{
  "activation": "swiglu",
  "norm_eps": 1e-05,
  "lr": 0.0162
}
MLP neurons of a small language model. Each row is named by its layer, matrix (down: output weights) and neuron, and shows model dimensions 320-511. Each number is 128 + 32 x the weight over its row's rms, rounded and kept within 0 to 255. Numbers have three digits each. A neuron's up and down rows have the sign that makes its largest values positive.
After each neuron's rows, "raises" lists the tokens whose logits its output raises most directly, leaving later layers aside.

L3.down863:100051117192099152064162064187100134075116109147148113147084121150068090129119117154132123110148168120186089143195087106128169199126171209027121078077138116104142133063113140190201162124117136102053121154125071123192089105150138149127127112131167095156150133080098125079118104120135070129142158117139130138081115092079143132168139150164150168142116155130133160170156160136157103117108172128128122123140123163121111088161110116108138194123154119165150152170104096029206149129094135119100136115106081126108111101088168144104130121123148153181143084132128141139123150083081052089
raises: "on", "p", "o", "i", "ly"

L10.down1242:049114150118139132145093118000147098106094154102145092131154189163102134100111107135098047087142116090117148121111075179123089138074108127148077139172098160106151119066120144149099093136100130138169097118130105099146078156112113073109108075125144130090116125151149138182144116088092116084153104176162118149151133115146151095125149089118105140187140148137101163155087087114128104099147095115137117093130137077155111138094127165107093088157134150175151110171080124197085025073151108091161100097129120186107135089119165155117133119092173118124139161106119120097102128140078082143
raises: " waters", " air", " heav", " Heart", " sea"

L10.down1069:085124124117122125189070181171076151163125173107130114120129128080185139119137173035071102179107149126112115094103119108063120118160120083130155111103164099107136124177162097115113093168095129133153098159169108177110174167083134166150132157066102091151116187177132206136132126127218158086119154154135106118079080148116102099111138136150104117076090165152142124127131174114130122145090105117077158145137105091140114090165181120138136124133105202181154113178135133085124155127171175084142144139103149134187115121094132142160143114105138068118119110086064110107094082165131126128
raises: "ky", "ys", "urs", "ine", "hn"

L7.down1092:103108173125141137140150154130158090096163140081154137133119079067090132154135103201125186105055139110123144130153165059140124215160121082130119086170131146162110120123086134125104116158141128121093061176165161216166104171111168159097079138124093153123178094141128157145039112078154139132131109150064167151169153148174127092168115105110140121118125188098117139151088145111083190169169118118207146183190113137112152129112152134164164126111056132207082121088099158116145113173099119122073086143154129165121125113145131172129169147145106186084183074149098137087052089109174125132
raises: "ership", "hood", "ings", "met", "mar"

L10.down859:092148127156126192140123138154107128101126184116110189108158144145158098149105101139146118121139124110057100160161086112110138095186167089119119124162145097104149119127142132096142135072124175166143099129146101147160154149116155152119103125094160150106102097153169144119124110154145107137138144147103131098144141141083138072116173153165132089148181159142190107113103178133152133085129107169168100083152140133110127101161106145087119149135145139168146081109118166130138119116165098181149154193132100127086118215095185123165126109131122160148097170082055111148151121111123131161
raises: ")", ")}", ")==\n", "\")", ".)"

L8.down1028:163108103146073135160073115174124125115104099137165135095118103143099157123105128094140177118086110126181154115108122105079098088150157124131159184142105154119197135138145128156162107173185117105106132109101090099207068127172177107112124140106067118142109112100061150099114070125151113135127177076139121127083140106171087106119095128140152161160186112144124133127114066123107135095137144168136223109163082151043128144111118177119158066154093132075106115098109143108161151128158131183199131149140161113099164103154139079160142134120133115088097061139115098047150164129092107075
raises: "age", "alt", "aged", "ency", "ón"

L10.down523:112123130101148137134108150200121110090100136078161125162146077134160132142131119167111123114090147123142141156167110111168083107148130120167119103137132149152064157124145122124122153077104132132164132096141091118127189110093135081158118150139093085099132031160144082126133095146148104148149184110124134131135104143129107174097093113135084188081198107166138124108102098124189167169098092146156095155120119188120112133077129112129122115166175096092063124115107146162087156104112099112126100148165117154161139157136170170193110154116143209116124120068106076069114165111140112213
raises: "uk", "uch", "ks", "ings", "ja"

L9.down200:102166111151095097065103169199144159136138190126157140154114156136166104167075149083120170140062139154149146147087090109097117197169082145117122098096161216093123116161132098103172117133159104158127143160170085171105110114111135169096186134126149103121068138189104152177172158114174129170119171091081094115136125141146134183133182071156179134129110166140134131103090137148116125115163153095163102106143106167122096141131137150127176125148061177135108087117111089107109184127140114153191123182153136170170132088124132099139145083097172141123165147144130132128090160213127124106
raises: "ally", "aged", "alt", "ed", "ole"

L8.down475:121121072192192118079126180084125155092080110142103114140111097142076094149085142102129124150140137090136130109187150129159131141093152105106125123173120088125159134144166159106151114105126135131055177119131069151124119131200094097150121093134105085120158146120082147111129145124052161151155115108154135123114094159141164132114113152090098137134115118183110133144138098130069123184138201119114080136121115135148109102121116090205121045046131125086083131151093126094137197156150110181162132120080161130148174187140073162136089105139158154098143113128048136136142187136117104158
raises: " offers", " loan", " fee", " £", " trial"

L10.down302:131128122108133157126118068113110106134138128152175146192195072100128083135190162158127194173098112145073153174135145088127157097091137095129047175157104155107120115180152148137092094152163110174182073124091145088136109125151069150145091125134120148123107178148136092084092059149065149129163035107094180178144118089135168182135093118171114142084160099183133150181111117122111086116112109129147077101165096128125135090114096155137133145146119145110108158107114155132089164157133129106134107153101090108136161131096070103129109157103194146097151157161097089157125101148144086116
raises: " names", " English", " languages", " Latin", " term"

L10.down546:115150129122164112143165130143078107116103135125132086135074176085125107164165144127136148130104108148086048129098118128152106160084175097141172100106129197182119184128126100118195100113144115107087137103144140227168099115102165127090107105188132159145094141167116147134176086129128131112185177117138096090139185132115120137112050103101136150110133109181117062113134127125116102118074146196122161148134074175145161167121069106087123193206169132116117135112119115099143129115107147121104178169146107145142193095107113115144127125127085086146117136161089093120126110190157147129
raises: "q", "ker", "quer", "qu", "-l"

L10.down83:112136092117061170074200134173072164129100118118072120030094126112123123086008132117160184148185143152126160123158112138087109126160123153071117127078113139095089142125163116118136222093138102104097087138078148104123070168108134148136173115105084126132139089044098142158145172098113100149122139105097168127090197165086115149150076141135162081100091129084159120187078106145130041112146067171122150125150189147102143134169184107133115124150093075119125137125119097091119116135044099129102203078159163161128122096119111160147070138153081167168112141104143166123168091136112143133
raises: "ator", "iz", "iser", "ized", "ised"

L9.down657:181035095176061129064146058055112169193119147206077129122106128093118087117117128089162155158141122117123194135130107132090136106135121149117118126181145135168092172122063111178139132132211098127173163136125148119100123151108117142125070089147089158172137147137131131076152102084111107133180072135150162090119074145067062163141160184103171141137132125141174134114103180153093136163154116114121158113133097122108155109151101113110089132077077086108181150147145137140143108186137113167125153102098180056128141083078117138146097092121128126135090084159166138122218121096109134131
raises: " into", " together", " onto", " by", " towards"

L10.down806:147189115121158114087051110144177100132196153132100161171102184137100143175136163116169156123149222138138134151122135140125121142195169081101155154094099124063140154129142124143112126143158122129156169173150193165147126086058171096206110129147094164121124132177127130179100131150098105077136118118086124082129179100125115153152127163096135170081148121122104073057131129130123119174149166098107164136184130147137082179094127144125081132150116125125171136085135134138181119147137098130104177126158087118106206156132141165148098131193129134151119125129178129098138074119085155167
raises: "ular", "ly", "tal", "hed", "lement"

L10.down648:141076111070145172156136096243107087131094134109161128106099161132080131114118142114149126116149144130054119095122127102160148142136087192140129154092127129180096161053206141185140148107110144127139149178122117167093127075093149130184139099095096084158099125139128150152110116087159168109101099147139112107069166074122159127146114211145128108135105113111137125120129134146130083112106085122145112144070110160133165137156107150126186152105122123153165096136131099170134093099149176072129118124151149138141058200134068200121139131183139125105146114105138103096153096078185190090
raises: "ander", "and", "airs", "â", "arg"

L9.down988:135185145142157124076125106157128088105129175137134146149139148152123197077107093060116089138126112121146163119111188081121120100152128145146099094142115072105094155081141145167169122137165157108081139144107072132156113094130145134167090140102115150108122098130106069205157094119144114148118123092139177085152067144129143096100153093134155141138151105121145140177100084057112118107108122125075133117135178134079094109134185162146180137091114089100090119115093157147068121047154132084089169145136197122146178084115181112132140083144137134104144101143144137135201200136127121100
raises: "ories", "es", "per", "eb", "eg"

L8.down1143:092100099115043145130125152164182133116126102086117089141162164082126139106087165107138138061042129093128161137070189075092138179149162116154133187110164109099073105115146145119133120109139140119212126080128080090209169142069101105123072175148126074136162134122182135127142146168134159145105126072118152096148159115136105130096127121127163165061078149077139170116097117146151092103105080134121101090158168070108136127082164132181149105142103085170090146121106129103153136170146131119186096163142133108135129128133164104106112148095078153093093131111122137099100161080120050115
raises: "ing", "ed", "ard", "or", "aked"

L8.down448:130118157105120148102106157190152147157135103168188151098169103147192123107158091117107149119119176108138135121149160112164163094133157096075138116127089103138127110116085160078125137160123150107160118104086088103141139148106098128125133126110158085110196115154101181123114110106073134130094112163169130132161127137099124116133158136121086164060128187195084091149124095124106134131141122131126096050168105198136080092151113143135143171104135150149163123127139060080154166105164157166142116099113147179188123129150093114136170112127140139117125191098170123083081118114147128169
raises: "oses", "ically", "ous", "one", "ized"

L10.down703:197090136116152151113134135152125095153124132107147130089183113122150185143092146116105105081158109125111141168145131109113095100099177081092119152170113152136149051092121120119169162057100143101091099096150162129158129146093136134234161139105180119088162154114103129188158151169143104213110183086128177118144198135102083196113125148098093101123148127092178104134194131211152154053094120108042167076153111112121178090118139156172171174145150149127085101117118162169117083166085112125143183158120099125154111140094165113148176115148175184105108178168138149139137171146101118115
raises: "ault", "oy", "ulnerable", "olt", "ole"

L10.down938:122132131139139164105132076198069163161157126117095127128135070158142077132098187087108063132125129155133108124116135112127074132154139133145111135163093080150114134198108087150091133099098116143197136161102166125069174143105138125114138103092170142174078089101151175155123148074115165125108171118210134151091084171164117119136150168133140163088070094131128165146133110131113113107125121101192117165092202119097073055090111145138132101150136127195057148119092180128086106081147147111129116161152132163184117134154110129151064149128095135120138203107129112063140147057105156151
raises: "less", "oon", "ing", "ard", "et"

L10.down899:062113121166078101109132116190110167101120174123127112163149108089119162094103129146151046130174201138139128165083085145127170098130111203096165067125114104167100119127195112105169153094100166130102085087113197212155133135198148193101099090126135134140066114138170156102103125110120067130101150121125113095127104130084113154100137097125142117206068140089088129128093198148142123062104117104096131119111166061182093107150094130169080093071121126171117123094098123150144140182099125162142143127117157107164078151130142148121162075123121125116089175098119138138138153130133082155
raises: "man", "lin", "ted", "ama", "NG"